Part of a small language model's weights.
Size: 11 layers, width 512, 8 heads of 64, MLP 2048 tanh GELU, vocabulary 8192, 43.6M parameters.
MLP neurons of a small language model. Each row is named by its layer, matrix (up: input weights) and neuron, and shows model dimensions 144-271. Each number is 50 + 10 x the weight over its row's rms, rounded and kept within 0 to 99.
Before each neuron's rows, "fires on" lists the tokens most often at its 100 highest values on Wikipedia text that the model never trained on. A number after a token or word is its count.

fires on: " |" 69, "(" 7, " C" 6, "  " 5
L6.up821:45 72 41 45 63 46 56 55 55 59 50 45 52 53 68 44 52 46 58 37 40 50 50 40 43 59 47 74 54 60 40 42 44 62 59 42 39 48 41 56 44 45 64 56 57 45 65 52 47 37 41 50 37 56 55 55 38 56 37 55 45 51 52 48 52 53 51 39 50 54 62 44 38 31 52 50 33 54 68 46 54 67 54 47 64 59 59 55 41 52 51 64 49 46 45 52 47 61 57 63 61 49 51 67 66 72 37 36 62 68 42 72 46 56 51 37 73 32 53 51 53 58 54 54 52 32 57 41

fires on: " (" 26, " in" 22, " |" 12, " from" 11, "," 9, "=" 9
L6.up1786:63 39 46 34 44 41 56 50 52 69 56 54 52 48 48 59 39 51 62 53 46 35 38 41 59 46 54 47 49 61 34 54 42 49 53 59 68 49 28 57 48 60 75 55 52 42 55 40 29 38 50 49 41 65 49 63 43 40 53 45 54 31 44 52 49 52 58 43 39 33 44 35 43 47 35 41 38 44 70 30 60 43 37 29 45 66 62 34 47 51 54 31 50 47 33 69 81 53 41 55 54 38 23 36 48 73 35 45 41 42 52 36 43 55 68 43 43 60 52 56 70 55 56 43 51 27 63 49

fires on: "," 23, "-" 19, ":" 11, " exp" 9, "." 8, "/" 4
L8.up769:46 65 56 69 58 45 59 59 52 35 34 56 48 58 57 57 41 60 59 66 68 52 57 69 59 57 44 45 49 52 55 48 61 57 43 55 57 44 57 47 45 59 60 46 40 58 54 55 56 43 39 51 51 35 49 51 55 55 41 38 36 49 45 75 51 69 51 55 54 53 44 47 49 53 35 52 52 41 43 53 50 65 44 47 67 54 54 25 68 40 55 51 66 60 46 42 73 43 51 54 36 41 55 31 65 58 43 54 58 49 48 54 47 49 57 59 43 52 34 52 50 47 37 51 42 50 46 66

fires on: "," 31, "|" 19, "." 13, " of" 10, " than" 9, " January" 5
L8.up899:66 51 42 62 45 55 65 60 45 34 56 56 40 48 43 41 20 33 35 58 38 42 50 38 51 37 47 47 51 52 31 42 50 61 55 31 49 45 64 56 58 47 56 60 49 45 38 56 40 41 81 40 49 49 46 47 47 49 52 53 47 53 54 60 46 59 47 50 52 54 59 28 53 53 43 51 36 61 41 49 54 36 49 29 56 40 65 53 50 48 46 54 50 48 44 56 53 33 58 53 47 38 52 63 31 45 50 47 69 68 49 51 46 62 70 47 43 32 52 48 59 30 56 50 54 34 46 49

fires on: "," 70, " and" 23, ";" 4
L8.up762:50 75 55 53 52 53 46 56 57 51 52 44 55 63 53 45 61 35 57 44 52 35 32 41 56 70 68 54 56 44 37 32 51 50 38 65 66 56 36 58 36 51 44 43 54 47 40 84 59 59 56 31 47 45 53 56 47 42 52 72 46 61 42 55 58 47 32 81 59 57 43 50 75 47 19 44 39 45 63 31 48 61 40 54 42 57 52 39 45 60 38 48 61 51 56 44 56 52 49 56 49 66 42 44 53 56 57 59 64 51 36 53 36 47 51 52 37 59 45 48 64 51 51 41 46 49 47 46

fires on: "-" 24, "." 16, "ma" 10, "ver" 4, " non" 4, " (" 4
L8.up1586:46 45 32 52 32 61 63 40 52 45 47 64 32 34 39 44 38 58 50 53 37 48 61 14 51 61 50 59 60 46 58 35 45 55 55 32 54 39 63 46 33 59 55 59 50 52 48 32 55 74 57 33 36 43 56 56 64 62 57 55 52 47 47 52 41 37 60 65 41 42 57 49 54 46 67 43 39 42 40 55 58 48 59 39 58 68 61 47 50 57 54 44 61 60 33 61 38 52 49 63 51 30 42 50 38 52 47 56 30 51 41 44 58 45 59 51 44 56 68 66 54 47 57 45 53 47 32 73

fires on: " |" 53, "." 22, "," 6, ")" 5, "×" 5
L6.up11:54 55 48 66 38 42 75 58 49 57 59 48 53 48 48 63 50 52 50 58 61 54 54 25 52 47 70 47 56 46 42 49 49 58 68 56 38 31 49 52 42 42 68 65 42 41 59 45 57 39 49 47 60 52 39 42 61 44 50 50 35 56 55 49 46 27 47 59 61 50 61 35 63 62 48 48 44 32 39 43 45 47 57 45 52 40 30 52 57 41 56 66 60 48 55 55 48 50 39 39 46 41 63 46 47 68 57 56 50 40 36 43 61 67 63 46 53 49 44 39 64 29 40 50 46 30 44 53

fires on: " |" 38, ";" 15, " W" 5, "\n" 4
L6.up228:65 51 58 41 52 59 55 51 56 50 44 52 59 52 47 40 40 44 61 56 50 59 49 37 60 46 55 63 53 43 29 66 51 62 38 51 43 45 50 57 41 33 69 42 62 50 59 35 69 46 39 66 58 37 31 45 55 35 49 44 52 58 51 35 71 39 58 49 38 36 58 39 70 62 48 51 49 41 40 68 53 44 53 44 46 43 45 71 46 42 67 50 58 60 54 51 42 48 41 59 48 49 49 52 48 53 60 51 54 38 63 55 60 35 46 47 43 44 33 55 65 51 46 54 60 44 49 51

fires on: " to" 31, " over" 15, " for" 15
L6.up1497:51 61 67 40 51 58 67 46 67 48 49 44 53 56 60 68 38 47 46 47 37 59 52 66 68 61 62 55 56 48 54 50 46 59 42 57 64 31 51 49 42 68 50 41 46 52 45 36 54 61 54 40 64 63 44 53 57 61 50 51 46 52 53 53 46 37 52 67 35 39 49 55 42 36 41 57 43 54 42 45 68 64 67 30 71 38 49 42 49 50 51 35 37 36 48 52 72 51 57 51 49 45 74 67 49 52 39 54 56 41 48 62 27 48 53 43 56 44 62 56 53 36 46 42 46 55 42 69

fires on: " =" 33, "," 29, " and" 18, " was" 5, "|" 4
L6.up1554:59 66 60 60 65 46 51 38 52 41 53 23 47 52 62 57 34 38 51 56 64 39 43 45 55 50 39 48 48 82 38 53 49 54 49 29 58 48 55 59 73 63 46 66 56 40 33 54 56 39 58 36 44 49 48 48 42 59 59 49 55 33 36 34 52 49 32 52 40 35 41 46 44 63 38 32 38 37 43 46 56 45 41 53 53 59 80 48 57 57 62 33 51 43 62 55 64 46 58 46 50 48 42 48 20 58 48 62 49 39 52 33 39 47 64 42 59 48 45 37 43 49 50 44 59 42 69 50

fires on: "," 19, " were" 10, "|" 8, " are" 8, "s" 5, "3" 5
L6.up356:65 62 48 50 60 49 50 53 45 59 56 46 63 44 65 54 43 40 49 53 54 48 45 32 50 56 45 43 51 64 49 56 37 43 88 47 49 29 29 49 36 46 44 47 52 40 47 42 44 36 61 38 63 52 38 50 61 41 54 60 32 40 38 34 73 46 62 37 44 33 63 39 44 58 43 51 45 37 52 62 45 45 35 47 45 54 54 50 60 56 66 30 52 53 42 65 58 66 37 63 47 57 59 41 39 67 47 58 57 42 48 54 37 44 46 39 63 55 46 55 45 20 51 44 55 45 67 56

fires on: " (" 27, "," 14, ")" 13, " on" 10, " in" 5, " of" 5
L6.up53:57 46 41 47 50 45 62 68 59 57 41 42 51 45 28 39 37 57 59 61 58 47 29 52 59 53 52 63 43 39 35 40 44 56 53 54 46 44 50 51 51 59 70 44 33 54 35 56 44 57 61 46 49 52 60 51 43 50 60 60 27 66 49 44 37 51 62 39 56 40 63 42 61 47 45 43 43 42 59 39 69 56 46 60 42 72 79 51 53 48 48 37 46 40 63 30 79 41 75 43 58 32 36 27 66 62 48 62 75 55 45 36 41 52 55 57 46 60 46 61 49 59 49 47 63 40 51 48

fires on: "'" 31, "," 24, " (" 14, " was" 6
L6.up1230:59 39 44 45 55 49 72 49 64 45 49 39 22 32 54 37 27 36 54 71 38 54 46 51 62 40 48 46 53 50 35 47 43 54 63 55 62 47 48 79 65 60 65 53 54 51 55 39 53 54 49 53 38 51 57 51 58 47 36 54 49 61 48 55 64 32 63 46 50 44 57 45 45 50 57 43 32 51 47 39 45 52 44 57 30 57 50 60 75 46 50 40 32 44 55 52 59 48 65 41 52 59 47 47 49 55 49 56 60 51 52 38 70 47 49 42 57 67 41 64 58 36 44 34 53 41 52 52

fires on: " and" 59, "'" 24, "It" 5, " it" 4
L6.up1128:41 68 48 39 53 54 54 43 60 65 43 54 54 46 72 50 56 50 77 38 60 64 47 47 68 37 55 50 53 46 56 51 62 44 58 43 46 56 43 61 48 56 49 38 57 47 47 48 58 43 59 54 62 55 45 57 68 26 38 67 38 57 52 66 66 54 47 62 18 51 53 47 67 42 48 51 38 49 50 63 56 51 36 37 55 55 40 40 49 49 48 37 43 33 70 46 54 63 63 49 55 23 65 55 57 45 74 53 50 41 60 47 60 51 34 58 36 58 72 50 53 52 60 29 54 46 50 40

fires on: "." 33, "," 22, "°" 15, "′" 11, "\"" 5
L6.up494:54 62 56 58 35 58 63 53 41 54 57 58 55 51 45 45 42 35 45 51 64 48 43 54 56 35 62 54 61 43 40 48 59 59 50 46 42 48 37 68 41 40 43 54 61 33 49 49 52 47 50 41 54 49 39 29 58 41 35 46 52 44 71 37 51 53 45 56 46 41 44 39 41 43 33 38 57 40 48 36 48 38 44 42 61 57 50 44 61 31 42 47 53 46 57 48 55 45 40 39 47 64 53 43 51 62 39 60 50 57 46 76 52 65 79 45 42 71 32 57 61 56 76 48 55 42 48 66

fires on: "," 47, "-" 11, "." 9, " And" 5
L6.up719:44 46 57 53 53 50 59 57 53 58 60 60 55 40 58 40 31 47 41 66 40 58 59 46 34 57 48 63 87 55 57 46 33 48 55 34 32 41 51 55 57 42 52 46 46 53 47 51 53 60 51 45 44 42 70 59 46 40 58 47 43 52 44 63 75 43 37 54 46 42 48 49 31 50 55 55 48 54 46 56 54 48 22 62 57 58 55 40 56 40 35 51 39 60 53 46 60 42 56 55 45 58 42 41 47 45 37 65 30 55 42 49 49 61 66 27 57 58 62 60 48 52 35 58 43 43 45 45

fires on: "," 68, "." 16
L8.up1845:48 65 40 62 43 53 58 49 50 65 55 49 42 57 46 49 47 46 45 85 51 24 62 60 46 41 45 59 61 64 45 41 39 55 63 47 54 30 52 52 37 59 52 51 45 46 43 54 61 54 60 47 39 61 56 39 41 49 62 43 38 41 56 64 63 54 48 44 50 45 45 64 52 49 67 51 47 52 57 51 54 43 45 37 65 58 39 53 57 45 28 47 32 81 43 48 58 65 54 51 71 38 46 47 58 49 39 61 30 59 57 31 49 44 38 41 47 52 48 33 62 57 44 43 46 45 47 47

fires on: ";" 29, ":" 19, " on" 8
L8.up1165:54 46 43 67 52 55 65 44 48 38 59 29 45 58 50 29 35 44 45 76 63 45 29 60 36 55 58 40 50 24 66 57 37 52 43 45 45 51 37 53 41 42 32 41 40 60 46 57 43 50 53 63 59 32 60 56 55 56 55 60 44 50 39 62 61 51 39 49 57 47 36 54 53 52 46 52 43 36 43 31 39 52 55 48 50 45 55 61 74 48 47 43 56 38 54 47 58 56 47 50 41 49 49 29 52 43 58 45 50 55 31 52 35 57 25 51 41 50 43 40 60 37 53 59 49 48 44 52

fires on: "," 44, " and" 13, " of" 12, " which" 9, " such" 5, " that" 4
L6.up218:45 46 46 61 50 66 68 38 40 46 54 31 57 43 57 48 27 34 56 48 47 34 42 44 48 62 33 38 52 52 28 45 84 67 44 25 55 34 54 65 58 43 71 54 36 40 54 46 58 34 54 43 49 48 47 45 55 35 48 53 45 43 38 49 61 60 62 57 50 56 49 34 47 44 54 45 57 40 43 31 48 49 32 47 46 70 66 57 56 63 35 53 26 52 45 55 53 53 51 40 40 37 59 52 44 54 56 58 41 57 46 35 62 46 60 39 49 44 45 64 56 49 42 42 46 29 51 66

fires on: " of" 18, "{" 16, "-" 14, ":" 13, " (" 9, "2" 5
L6.up455:59 46 36 48 74 67 60 55 47 55 58 50 59 47 46 53 49 54 61 44 52 48 48 44 73 50 56 43 61 49 51 68 49 50 48 32 51 44 59 40 34 51 49 45 44 40 76 41 54 27 53 40 61 47 39 75 51 41 44 54 45 47 63 55 42 55 54 60 35 40 38 43 63 41 41 52 44 40 50 51 48 41 59 74 61 64 54 60 53 67 53 63 26 50 48 68 52 61 34 57 52 33 45 72 62 66 60 43 65 49 62 44 52 61 74 61 36 56 64 52 35 49 45 41 51 54 51 57

fires on: "." 36, ":" 27, "," 15, ")" 5
L8.up228:50 55 49 50 40 58 61 52 41 67 64 43 46 51 43 48 57 51 36 61 58 45 59 41 68 24 67 45 60 61 48 63 37 57 56 49 54 48 52 58 47 45 49 61 54 59 57 46 47 43 44 40 44 54 43 62 59 35 56 40 56 42 79 34 35 34 43 53 57 32 35 36 39 68 50 38 36 53 63 40 43 56 51 55 47 60 48 43 74 43 39 32 60 34 53 62 51 38 51 50 45 54 34 46 51 65 53 55 48 38 21 53 39 66 48 64 69 69 45 56 57 32 68 31 35 38 43 52

fires on: "." 40, "\n" 13, " 4" 6, " 5" 5
L6.up1522:58 53 57 41 31 56 82 64 47 44 62 50 50 58 44 57 47 61 54 49 39 47 38 57 54 40 50 53 53 41 36 40 54 54 55 42 54 36 59 49 50 58 61 46 50 48 61 47 56 47 44 46 50 63 48 57 50 57 61 56 56 64 47 50 65 43 59 40 59 43 38 46 37 58 56 48 45 18 38 45 43 64 52 37 48 72 61 34 69 41 48 43 46 54 49 53 36 58 61 32 48 60 49 33 44 65 41 47 42 42 36 53 57 58 38 52 46 64 51 43 64 44 38 64 43 52 46 56

fires on: " to" 66, "-" 16, " as" 4, "=" 4
L6.up1593:48 41 60 53 57 72 56 50 65 34 53 45 63 32 56 39 29 50 73 47 30 35 60 52 44 50 35 45 53 53 37 61 45 58 61 59 71 45 47 64 51 46 56 44 43 54 48 58 51 66 48 54 66 45 62 57 57 29 48 40 55 55 58 42 49 45 57 62 53 56 48 49 39 47 22 41 29 40 58 73 60 54 43 55 47 53 51 32 51 41 44 64 51 40 58 57 64 39 44 47 42 42 41 32 54 27 49 55 66 64 50 53 48 43 70 61 48 45 61 62 56 48 64 45 47 48 49 48

fires on: " and" 35, "," 19, ";" 8, " &" 4
L6.up1673:55 40 63 55 55 47 75 41 48 47 43 42 57 38 49 36 20 42 45 60 63 39 51 54 59 47 38 44 52 54 46 60 57 43 49 53 44 38 54 64 58 52 59 41 53 43 43 55 45 56 33 46 33 53 62 58 37 44 45 54 43 57 55 58 59 40 31 63 44 42 53 26 49 52 46 50 20 50 55 41 43 36 29 57 56 56 61 59 55 49 53 46 30 67 53 47 58 43 56 48 41 55 47 45 53 47 40 47 45 54 48 46 33 68 50 51 44 50 48 59 50 58 56 57 49 39 61 51

fires on: " |" 42, ";" 14, " 5" 7, " 0" 5, "." 4
L6.up1686:62 52 57 57 43 58 65 48 39 51 48 52 59 50 40 51 58 48 57 49 56 46 45 39 58 34 66 56 49 26 58 49 43 50 58 65 52 48 25 42 46 39 71 49 58 41 61 37 55 46 41 64 51 69 32 49 51 30 65 29 50 70 55 52 68 43 41 52 49 38 55 54 37 51 54 51 62 33 42 43 46 47 46 56 43 58 49 38 59 46 61 38 42 54 49 60 57 54 43 64 56 59 45 55 48 57 54 49 61 58 47 48 46 60 46 53 51 62 51 45 54 42 32 56 46 67 47 61

fires on: " that" 52, "\"" 13, "'" 8, "." 7, "," 5, ":" 4
L6.up473:50 45 51 51 59 67 60 44 59 45 51 69 54 48 45 42 29 48 58 58 61 59 61 47 63 63 54 70 61 48 21 43 59 52 59 37 47 37 43 71 46 59 52 54 57 58 54 49 49 54 41 55 59 33 27 35 53 31 58 43 28 49 51 44 44 46 72 61 52 47 49 42 56 60 39 44 59 37 61 54 44 48 44 63 50 49 55 47 63 37 57 53 44 49 51 60 55 47 65 69 44 47 52 43 45 52 46 64 52 64 58 51 72 48 71 41 44 53 36 37 61 36 63 39 41 46 54 66

fires on: "." 43, "," 36
L6.up1886:58 47 38 45 49 51 51 48 48 50 49 48 56 55 36 43 48 54 58 55 66 45 45 48 64 33 52 50 64 53 53 54 68 42 60 37 56 60 38 65 49 47 59 51 52 42 41 53 43 59 36 37 49 42 40 68 57 44 56 40 49 58 78 59 66 33 43 46 52 48 54 41 53 36 59 42 43 44 49 45 48 56 34 53 62 57 44 58 61 45 36 48 38 50 37 60 51 43 53 54 55 45 52 54 23 58 66 66 59 58 58 65 60 50 54 66 64 78 51 55 62 57 61 54 54 44 52 57

fires on: "," 34, "." 16, "li" 5, "ci" 4, "c" 4
L6.up461:53 66 52 35 59 62 58 73 56 43 60 57 43 43 44 48 48 37 52 55 41 42 47 52 42 42 53 65 54 56 28 43 45 46 57 24 64 61 58 54 38 38 36 54 65 41 45 47 67 53 61 47 56 56 50 61 70 47 53 58 52 59 55 56 55 42 52 49 52 48 48 38 44 49 31 39 54 30 46 49 59 44 54 38 67 48 52 32 56 40 43 52 38 40 56 61 50 35 57 54 42 66 48 38 52 31 42 66 44 48 49 52 70 35 64 52 49 62 29 53 57 49 54 52 58 51 58 63

fires on: " to" 62, " from" 8, " into" 7, " \"" 6, " of" 4
L6.up747:50 41 62 65 56 59 53 50 42 71 52 52 56 53 57 54 56 41 53 38 66 31 56 67 52 51 51 64 64 77 44 44 47 60 54 47 31 36 54 48 52 70 48 72 51 35 35 27 46 64 59 55 64 73 43 56 65 55 28 37 41 42 55 66 63 43 63 67 44 46 44 54 47 61 31 46 54 53 64 62 47 58 44 40 26 55 43 44 40 36 36 39 36 57 48 45 35 64 48 49 51 54 46 54 56 39 47 49 65 36 42 62 58 58 49 38 46 39 63 50 51 41 36 43 47 57 52 59

fires on: "," 24, " and" 10, " Most" 8, " other" 7, " most" 7, " two" 4
L6.up1002:38 72 55 47 50 49 59 51 47 49 42 54 42 45 46 29 52 41 56 69 62 34 65 37 65 55 57 54 43 62 67 56 52 55 62 55 53 50 50 62 80 48 63 35 54 44 62 44 47 23 54 29 51 56 24 67 29 34 40 37 64 36 54 47 47 68 45 52 47 46 40 43 54 59 49 58 32 49 60 53 63 51 49 53 43 46 39 39 54 53 63 40 36 38 45 75 47 55 57 67 62 31 37 53 44 58 56 54 46 52 56 52 38 44 65 44 36 57 47 51 65 56 60 42 52 45 20 41

fires on: "=" 98
L6.up1760:51 44 56 52 46 67 51 63 51 47 40 60 41 47 47 56 37 53 64 59 24 40 53 44 55 55 53 51 59 49 46 36 50 59 42 46 59 55 54 49 56 63 50 62 59 46 34 28 48 52 45 49 58 62 50 55 54 49 50 55 46 33 72 36 53 55 46 72 44 45 61 48 35 53 46 42 39 30 53 51 57 56 36 59 43 53 54 63 59 45 26 52 50 54 65 66 64 52 45 57 67 32 47 49 34 55 42 63 52 73 40 38 35 53 53 61 44 54 42 87 43 37 57 54 54 52 60 63

fires on: " of" 31, " |" 24, "," 18, ";" 8, " and" 8, "-" 4
L6.up569:51 51 59 50 55 69 62 44 57 45 51 30 55 41 38 42 33 45 64 53 49 48 62 49 65 71 47 44 53 38 43 34 60 56 51 36 60 52 50 60 60 60 47 42 45 55 46 56 43 55 40 57 42 56 54 66 55 47 51 52 49 59 50 51 57 53 54 44 52 49 38 38 51 44 57 47 37 43 32 51 55 50 39 64 57 52 50 42 46 45 51 54 16 36 54 47 53 49 67 44 49 41 53 31 71 41 38 59 53 44 76 34 42 48 51 36 53 56 56 57 52 52 48 30 48 36 42 46

fires on: " of" 45, "," 20, ":" 16, "." 7
L6.up189:57 49 60 43 16 58 57 75 52 51 47 40 58 59 47 46 43 52 40 68 72 43 56 45 41 47 70 52 48 38 44 36 45 43 63 51 58 54 43 42 61 42 74 59 55 57 45 57 41 68 44 49 51 39 57 54 54 41 56 41 41 63 63 43 52 26 44 28 60 42 51 45 66 55 64 44 39 42 60 46 44 42 49 40 36 66 37 48 50 58 50 49 57 64 67 51 73 51 51 60 57 48 41 54 47 60 38 62 52 47 54 61 55 64 56 54 42 67 51 59 65 38 34 49 52 42 23 59

fires on: "t" 22, "." 22, "re" 7, "-" 7, "e" 4
L6.up598:45 48 43 58 36 58 57 54 41 40 55 58 52 39 50 46 55 56 64 55 49 62 49 48 53 31 41 73 62 54 39 39 49 62 79 50 53 48 60 47 49 66 54 57 58 43 41 40 36 70 47 51 47 60 36 54 70 45 45 59 39 70 51 55 68 54 64 57 53 44 55 58 40 49 53 47 40 43 47 42 52 54 60 41 52 36 56 50 55 61 45 58 48 47 40 52 60 53 50 45 51 21 27 49 56 53 33 59 55 56 51 65 63 51 56 30 40 55 57 52 37 63 46 53 59 58 52 57

fires on: "." 69, "-" 5, " '" 4, "com" 4, "\"" 4
L8.up1209:48 40 59 56 42 64 67 50 65 51 61 54 54 49 57 53 55 64 71 57 32 32 45 46 61 53 51 58 69 40 36 41 31 67 48 46 42 45 52 44 49 40 64 55 57 61 56 18 49 59 47 33 42 46 41 51 59 27 50 51 57 46 33 52 77 39 69 47 48 42 30 52 50 59 36 47 57 39 62 51 58 58 62 44 63 37 52 21 60 54 51 49 46 44 46 54 29 49 55 52 42 47 54 54 35 47 57 61 58 62 40 55 67 56 40 44 49 55 43 47 53 59 40 59 52 52 40 72

fires on: " and" 35, " \"" 21, "-" 17, "," 4, " to" 4, " 978" 4
L6.up1207:40 57 55 67 60 56 54 46 37 66 58 31 45 46 46 47 52 46 45 61 49 45 57 54 69 52 48 57 60 50 40 50 35 61 51 55 44 28 63 50 50 40 69 50 46 23 60 52 62 41 47 31 62 49 50 50 50 38 41 29 29 51 49 40 57 40 49 68 67 50 37 46 28 72 41 42 44 27 62 44 51 68 40 55 54 58 62 51 53 59 35 62 63 38 42 42 55 52 62 45 39 44 44 50 40 71 53 53 59 71 46 37 40 50 63 50 48 58 48 52 62 50 61 51 49 52 35 65

fires on: ")" 27, "," 20, "'" 13, " and" 11, " to" 4
L6.up1464:46 74 37 53 44 54 47 68 45 46 56 38 37 44 38 82 36 46 53 49 47 57 51 57 58 45 42 42 52 44 37 50 61 49 79 51 62 51 58 59 42 54 61 56 42 63 51 63 47 32 72 50 54 36 58 42 72 32 56 52 52 70 39 53 49 58 49 62 34 50 47 38 41 49 42 51 44 46 58 39 54 49 39 31 48 69 38 35 47 44 52 50 42 60 53 45 36 61 75 52 62 38 43 45 56 44 62 61 52 48 45 33 41 31 50 67 41 56 43 68 46 56 52 39 47 41 39 69

fires on: " the" 23, " under" 15, "ing" 9, " to" 7, " a" 6, " over" 4
L6.up365:49 46 54 34 50 54 56 48 68 63 48 37 54 41 50 44 38 34 59 47 33 43 55 41 74 56 53 49 44 58 49 62 49 38 51 51 57 47 59 43 39 55 50 40 53 52 60 50 52 67 53 33 55 56 35 43 51 49 44 48 57 52 58 74 38 61 49 48 54 43 49 47 53 41 41 52 41 40 57 54 71 55 38 25 54 46 56 36 59 49 39 41 12 50 59 62 47 64 56 45 53 48 42 49 63 48 27 41 65 54 43 45 50 43 68 48 61 40 63 54 38 46 63 44 56 45 40 63

fires on: " in" 41, " of" 24
L6.up1806:47 51 56 52 40 47 59 66 51 34 56 43 53 45 49 43 34 44 68 67 43 43 58 65 58 60 56 43 52 41 50 42 53 57 44 52 46 37 39 66 52 42 49 44 40 52 44 34 32 56 67 47 52 52 60 47 44 58 60 56 44 55 62 61 41 36 76 41 56 57 53 37 72 63 49 52 35 47 56 51 50 61 30 37 28 51 55 46 53 52 50 62 18 49 45 48 37 49 75 43 42 37 47 37 57 50 26 50 49 61 37 50 55 53 55 31 46 53 69 69 67 32 48 39 65 47 42 45

fires on: "-" 36, " an" 11, " and" 7, "=" 6, " |" 5, "," 4
L8.up624:45 63 53 43 32 44 54 54 61 49 45 50 40 28 42 40 41 42 47 61 43 41 48 29 56 47 55 33 56 54 38 56 43 44 53 46 50 44 54 51 73 57 67 50 54 39 47 45 70 54 42 45 70 48 37 40 54 42 60 34 59 51 55 42 35 57 52 57 42 51 57 57 56 58 46 55 62 46 53 45 67 43 57 60 42 51 51 55 55 48 57 52 42 43 36 55 44 48 50 48 38 45 40 42 40 66 40 47 63 50 41 60 63 49 44 42 52 54 56 40 54 58 66 36 53 44 49 74

fires on: " of" 36, " \"" 14, " 978" 6, "-" 6
L6.up1780:39 52 45 64 64 58 60 60 60 52 54 45 33 48 52 66 46 55 58 32 54 39 49 60 65 63 65 51 54 49 64 42 53 51 68 36 47 38 64 42 46 53 65 44 56 33 57 33 50 36 45 41 56 63 44 73 50 51 63 32 37 45 54 49 46 39 57 44 28 41 55 38 64 49 16 63 52 43 73 64 39 71 58 59 60 55 46 45 49 45 37 42 41 29 48 47 45 65 56 41 59 57 32 57 59 56 41 38 42 41 50 56 55 57 57 45 48 44 58 53 68 54 44 56 52 43 18 52

fires on: " by" 18, " from" 17, "," 15, " on" 11, " at" 10, " died" 6
L6.up1299:56 43 67 37 55 55 52 47 57 62 43 34 65 52 46 36 49 41 46 52 60 30 43 46 57 75 55 48 60 50 47 62 41 56 32 60 62 47 56 73 67 43 50 56 56 40 26 49 42 53 39 49 69 53 54 52 65 53 48 54 37 46 57 63 62 56 53 59 38 52 43 39 65 52 39 42 56 47 42 32 72 70 53 40 43 40 59 58 48 32 39 33 48 49 68 53 42 59 49 53 49 54 52 59 43 33 58 64 61 70 40 65 38 51 56 56 46 39 48 55 59 50 39 48 57 47 44 73

fires on: "=" 82, " of" 5
L6.up1088:59 48 54 65 52 68 54 53 56 47 44 36 41 65 50 59 46 48 66 46 36 58 47 41 38 58 39 54 58 64 47 62 52 33 33 43 46 50 42 59 49 52 51 58 50 47 41 45 47 67 60 51 46 48 54 41 65 71 60 47 53 49 56 48 44 57 45 49 47 49 51 50 39 52 48 47 51 61 68 49 41 51 29 43 56 58 55 47 53 42 49 60 63 35 54 59 40 57 45 54 52 40 39 38 44 37 43 55 51 52 47 38 34 43 66 58 41 55 55 56 54 37 55 42 44 58 57 63

fires on: "-" 25, " |" 23, " of" 12, "s" 7, " exp" 4
L6.up1526:53 45 51 47 42 61 65 44 66 46 38 56 46 49 57 38 42 49 67 45 52 45 72 50 65 26 69 62 59 53 62 50 50 43 41 42 55 46 45 42 43 52 48 45 68 41 46 43 65 59 56 45 67 59 31 61 64 53 58 31 39 40 44 67 48 64 49 48 40 47 46 45 52 38 46 49 52 52 45 68 46 52 55 39 55 63 55 39 59 53 31 32 41 50 28 52 49 51 63 47 44 50 45 41 71 57 38 64 48 52 45 49 52 63 63 53 37 48 65 48 60 54 41 43 46 57 42 44

fires on: "s" 62, " are" 4, " as" 4, ")" 4
L6.up1808:54 49 36 55 59 50 58 43 51 49 57 30 53 44 39 54 38 52 62 51 61 58 54 30 54 42 40 63 50 44 49 43 66 38 53 51 51 40 35 55 44 68 39 75 48 53 32 43 51 47 56 25 61 57 54 55 52 55 21 57 49 38 46 52 61 48 41 56 66 45 52 45 45 60 34 36 65 59 56 47 29 40 42 58 63 61 65 51 61 52 50 50 47 48 56 45 49 56 54 51 47 45 46 44 21 56 52 66 71 54 57 42 42 37 50 46 54 63 55 29 41 30 61 37 54 42 60 54

fires on: "." 50, "," 20, " |" 12, ":" 6, ";" 4
L6.up1646:63 68 55 67 57 70 57 56 40 58 62 47 66 79 56 38 56 46 50 62 49 38 46 40 51 50 55 46 55 42 49 42 47 47 45 62 51 58 48 62 24 40 47 49 53 53 50 43 66 62 38 53 53 62 34 37 53 48 32 51 42 47 43 46 54 46 61 44 55 57 55 51 30 47 54 51 47 56 41 39 53 46 42 45 48 58 29 44 60 45 53 51 58 52 56 51 58 58 43 50 41 56 50 30 57 57 36 60 41 58 58 37 49 47 60 38 48 38 47 53 53 55 39 55 52 27 30 71

fires on: "=" 75
L6.up184:59 48 48 63 42 70 58 52 56 37 50 43 43 64 42 62 24 44 60 68 55 43 67 50 53 43 34 51 49 42 35 56 51 62 28 56 54 53 43 57 54 61 49 74 64 36 47 39 44 46 54 43 44 50 43 50 48 48 48 58 61 42 71 50 49 60 41 50 38 56 52 37 56 60 34 45 41 58 48 60 55 50 28 50 49 42 66 75 50 46 60 54 53 24 50 57 64 60 41 60 50 34 52 41 48 53 62 50 70 76 40 42 46 44 59 50 46 53 32 41 34 52 57 44 45 51 44 55